Weights of a small transformer language model: 16 layers.
MLP neurons of a small language model. Each row is named by its layer, matrix (up: input weights; down: output weights) and neuron, and shows model dimensions 16-143. Each number is 50 + 12 x the weight over its row's rms, rounded and kept within 0 to 99.
After each neuron's rows, "raises" lists the tokens whose logits its output raises most directly, leaving later layers aside.

L10.up772:59 64 57 44 34 57 53 57 71 39 56 56 44 76 58 57 40 47 28 39 43 38 32 40 40 40 36 48 38 43 28 83 48 38 54 44 32 18 62 53 49 46 52 65 60 49 45 48 59 67 43 67 38 58 57 62 61 46 40 65 49 55 56 56 58 67 31 63 36 34 80 48 46 52 58 48 37 34 71 25 43 37 74 42 45 36 63 55 63 15 59 55 40 57 73 48 50 46 47 57 54 61 57 46 35 53 49 53 41 44 51 46 49 43 53 46 38 76 64 48 53 43 65 58 40 33 52 41
L10.down772:54 54 47 30 56 64 58 25 49 48 56 41 58 32 48 32 61 61 46 42 39 59 63 51 43 50 67 58 77 73 54 29 43 41 35 51 55 75 42 67 56 58 42 41 38 21 60 49 63 59 49 25 62 34 53 48 47 68 44 29 56 49 38 38 38 50 65 50 61 78 17 43 41 51 63 52 66 51 37 76 55 50 44 31 57 54 40 62 39 63 41 33 58 65 29 58 41 54 53 35 50 52 45 37 61 53 44 51 56 39 33 66 52 65 50 47 51 35 46 46 44 56 43 43 48 64 72 49
raises: "mber", "ng", "tt", "rs", "ß"

L11.up563:49 68 39 71 50 68 45 63 56 30 68 46 54 40 66 49 39 36 43 44 49 45 53 53 61 47 41 53 18 43 71 65 69 63 61 45 58 38 52 29 48 49 57 60 48 52 67 51 65 46 44 50 57 46 29 38 50 57 50 50 43 54 51 59 55 54 50 59 59 49 37 59 50 57 53 38 40 74 45 48 62 46 42 27 48 65 57 40 50 51 88 46 54 50 56 65 48 53 42 25 54 21 44 39 66 33 45 53 64 40 54 46 38 46 46 62 58 48 65 61 59 58 54 27 65 18 61 55
L11.down563:45 53 55 47 25 28 45 33 48 27 27 47 32 75 45 54 56 50 55 57 58 35 65 44 61 46 33 57 70 47 53 34 25 56 49 41 28 42 33 61 58 45 38 33 35 61 53 58 34 49 42 55 60 69 54 50 65 47 45 60 53 31 51 47 42 55 29 34 34 63 35 59 68 49 48 58 46 51 65 72 54 55 59 69 55 42 55 45 41 59 52 33 48 30 54 32 69 49 29 74 51 50 47 74 56 36 76 57 58 29 41 62 36 57 45 61 54 52 53 44 58 55 46 58 50 69 39 32
raises: "enti", "ently", "ent", "ents", "ency"

L6.up385:52 54 66 44 45 62 51 56 57 36 50 53 59 57 48 37 59 36 22 57 66 56 65 49 60 42 44 39 47 67 50 77 41 52 43 67 50 73 50 52 48 50 47 64 42 51 45 54 43 56 50 42 33 57 26 60 44 53 60 57 37 43 60 46 14 62 45 32 82 54 43 45 62 71 67 56 50 73 42 49 51 32 74 40 30 40 51 50 68 51 59 63 47 40 56 62 73 39 60 48 60 60 77 33 55 36 50 54 57 57 73 32 53 52 54 83 41 45 56 42 40 43 60 53 31 49 63 59
L6.down385:66 50 28 50 51 53 35 49 29 69 46 57 55 43 63 36 60 55 66 50 50 61 57 33 41 69 64 41 74 47 41 43 51 51 62 26 63 53 47 55 67 63 53 39 57 32 37 45 64 33 41 55 52 68 54 54 40 56 41 57 32 45 41 48 73 43 57 41 45 59 41 26 48 59 43 65 39 37 66 58 54 61 33 49 71 56 39 54 42 70 22 19 41 25 55 33 77 61 45 30 53 42 25 55 67 52 61 63 26 43 53 46 50 59 52 41 39 56 43 45 36 57 29 48 70 44 34 32
raises: "ture", "roll", "red", "ched", "ced"

L11.up6:42 56 66 75 38 56 25 80 62 52 37 52 45 55 39 41 37 47 53 54 44 55 50 44 38 47 58 45 48 44 51 64 76 47 43 45 65 50 29 49 42 40 48 47 67 50 50 43 56 83 34 45 61 66 42 15 47 62 71 53 40 45 48 47 65 46 43 46 47 51 65 43 51 65 57 60 41 39 44 40 31 67 56 50 39 46 51 55 30 24 42 39 25 54 57 43 76 28 53 53 40 42 57 32 54 43 53 41 37 43 54 56 40 74 39 90 63 53 49 51 50 45 69 53 44 55 50 40
L11.down6:23 54 40 52 50 70 40 45 71 50 45 47 56 62 42 59 43 64 70 51 49 67 52 51 30 66 22 53 79 34 39 44 40 64 31 59 43 46 65 54 41 55 24 53 52 50 42 58 39 63 63 45 46 46 68 54 59 54 61 45 58 35 71 31 42 58 43 53 74 52 45 62 62 39 29 60 43 53 44 31 50 53 16 72 49 61 48 53 55 35 49 43 55 53 62 41 37 46 47 48 42 66 51 37 55 54 72 55 53 80 28 34 51 36 54 57 34 71 45 68 66 46 44 58 72 41 55 71
raises: "ments", "acle", "way", "nce", "ange"

L10.up820:59 51 23 46 52 64 42 66 43 75 17 45 54 49 58 38 36 65 55 43 53 51 53 31 29 40 42 39 46 57 59 49 38 55 46 26 47 48 63 58 39 65 56 77 44 56 59 46 46 56 42 39 40 37 31 37 38 45 61 49 54 54 80 36 32 41 48 59 36 42 79 57 36 58 62 47 44 35 81 41 34 39 59 34 46 70 51 61 58 54 46 80 53 61 40 47 43 56 35 34 47 40 58 37 44 57 57 60 55 42 50 52 34 44 59 48 43 53 71 59 56 67 59 56 63 43 45 54
L10.down820:54 55 25 24 47 49 45 52 46 56 47 47 61 76 59 41 31 54 42 70 51 36 47 41 52 51 42 67 51 53 48 37 48 23 57 45 41 52 53 41 56 70 45 21 53 33 58 53 46 28 51 68 40 40 56 42 63 49 65 37 58 43 55 51 37 42 58 59 38 39 46 60 55 45 46 39 52 54 70 29 35 43 61 42 50 48 61 49 28 46 55 57 52 66 25 37 64 48 36 70 50 43 57 49 48 25 67 48 49 30 51 46 56 70 54 49 52 48 16 50 25 54 32 41 52 28 68 54
raises: "let", "xt", "rist", "ric", "mp"

L7.up1:46 73 46 44 42 54 51 65 67 64 41 63 55 56 39 46 52 60 49 52 52 54 38 59 35 61 28 54 53 52 75 37 30 78 59 47 36 30 35 62 59 38 55 60 57 38 61 58 48 49 26 37 50 38 52 49 45 72 53 38 54 45 52 66 43 50 50 51 57 75 71 43 77 18 65 33 50 63 45 65 35 41 73 43 45 66 54 44 56 36 68 54 63 37 52 44 56 35 48 48 37 32 49 47 55 59 54 64 41 51 46 31 36 62 55 46 53 75 45 63 41 38 58 45 54 37 79 45
L7.down1:53 49 56 43 57 65 38 57 28 28 53 35 41 39 63 52 32 47 48 52 52 51 60 47 47 38 65 53 39 53 32 53 58 67 51 35 31 58 49 49 72 38 53 42 38 64 50 24 52 43 88 75 42 52 62 48 45 27 45 65 53 44 42 27 39 68 42 43 23 51 30 63 44 62 39 75 62 40 72 37 69 49 57 53 32 43 47 53 46 56 54 56 42 51 51 73 41 46 56 57 58 54 58 34 29 47 50 56 65 38 72 63 68 42 47 48 34 64 35 56 59 61 52 56 41 78 31 63
raises: " football", " hockey", " goal", " squad", " club"

L6.up238:49 64 50 55 47 44 58 55 46 72 43 49 60 26 51 42 59 30 53 21 38 49 70 47 46 49 51 58 46 39 71 73 61 47 25 44 43 47 39 41 30 57 47 66 48 23 51 50 43 49 33 51 50 33 29 60 62 34 65 56 60 65 55 37 38 40 55 47 50 32 60 51 80 74 66 34 36 48 66 55 50 69 38 38 53 55 65 80 47 28 50 62 48 52 54 37 50 33 50 56 46 29 33 47 36 47 56 45 56 58 36 53 65 64 49 44 34 49 46 41 36 51 56 63 59 51 75 53
L6.down238:52 47 40 60 67 65 12 59 56 46 45 61 49 25 32 41 47 52 48 49 49 46 46 42 35 43 56 48 61 64 46 48 57 51 60 40 38 37 57 47 63 71 42 55 58 61 42 33 44 68 56 62 47 47 36 38 60 75 61 09 32 40 68 42 56 46 57 33 33 69 53 49 63 52 53 45 64 38 43 31 75 56 52 48 50 52 42 48 43 32 68 30 46 56 39 43 49 48 23 48 50 41 36 46 50 43 67 63 53 51 66 54 55 46 75 66 63 58 54 32 55 64 35 43 50 46 63 70
raises: "ary", " election", "ance", "ive", "ative"

L6.up869:54 43 50 58 39 43 34 45 42 63 54 49 53 35 44 29 12 46 61 62 98 58 57 44 48 43 52 30 39 48 49 51 58 55 46 52 62 75 48 65 64 45 40 62 72 63 49 53 37 56 49 45 55 31 50 47 55 52 30 58 67 55 33 68 56 53 22 40 43 51 47 45 51 56 67 46 54 62 41 49 36 50 38 28 50 52 48 47 48 65 47 49 45 52 55 33 46 51 46 42 33 54 53 52 60 58 55 56 68 28 42 29 57 70 47 77 54 47 55 41 60 45 53 60 29 53 65 30
L6.down869:59 76 40 48 65 77 59 54 46 42 41 61 40 53 38 67 67 51 30 31 42 58 44 32 59 50 31 58 52 61 60 50 32 54 41 54 10 62 47 67 43 43 55 35 45 74 62 36 67 37 52 67 45 55 45 66 27 42 61 57 44 68 52 36 39 43 66 70 39 45 29 47 49 39 32 36 38 57 67 42 41 33 61 57 57 41 51 51 40 56 47 55 50 41 52 61 55 25 40 51 38 67 68 49 73 27 57 35 52 51 41 63 50 37 39 27 46 51 28 38 42 63 61 68 66 57 44 82
raises: "ience", "itude", "ture", "atory", "icate"

L5.up81:62 72 44 50 65 23 60 43 45 32 54 40 52 56 40 35 47 47 53 48 48 47 68 59 48 47 33 66 62 44 48 73 71 46 60 39 46 60 46 51 40 41 47 34 41 26 41 41 51 63 45 35 49 53 43 48 38 49 68 63 65 43 41 40 54 57 48 42 50 33 45 46 62 66 53 34 54 53 59 69 46 69 54 54 51 71 60 60 28 62 52 45 49 30 54 51 41 21 40 53 49 41 50 60 65 75 56 54 70 27 42 45 49 55 51 46 36 69 52 28 27 65 60 58 60 59 55 22
L5.down81:31 46 49 50 37 45 43 42 72 60 43 58 59 51 65 54 48 69 46 54 26 43 67 47 37 46 68 44 45 42 49 43 62 49 37 44 62 43 42 46 63 62 39 53 50 36 72 47 72 44 55 63 46 48 74 43 47 70 24 62 54 31 66 36 50 64 67 55 44 55 38 49 67 53 64 35 54 76 45 31 42 38 64 47 52 59 30 43 58 48 48 37 53 62 28 63 64 49 40 53 40 50 57 52 45 61 40 66 40 45 41 23 53 48 40 43 45 48 33 43 45 49 44 52 55 55 51 56
raises: "ry", "ries", "ria", "rist", " chapter"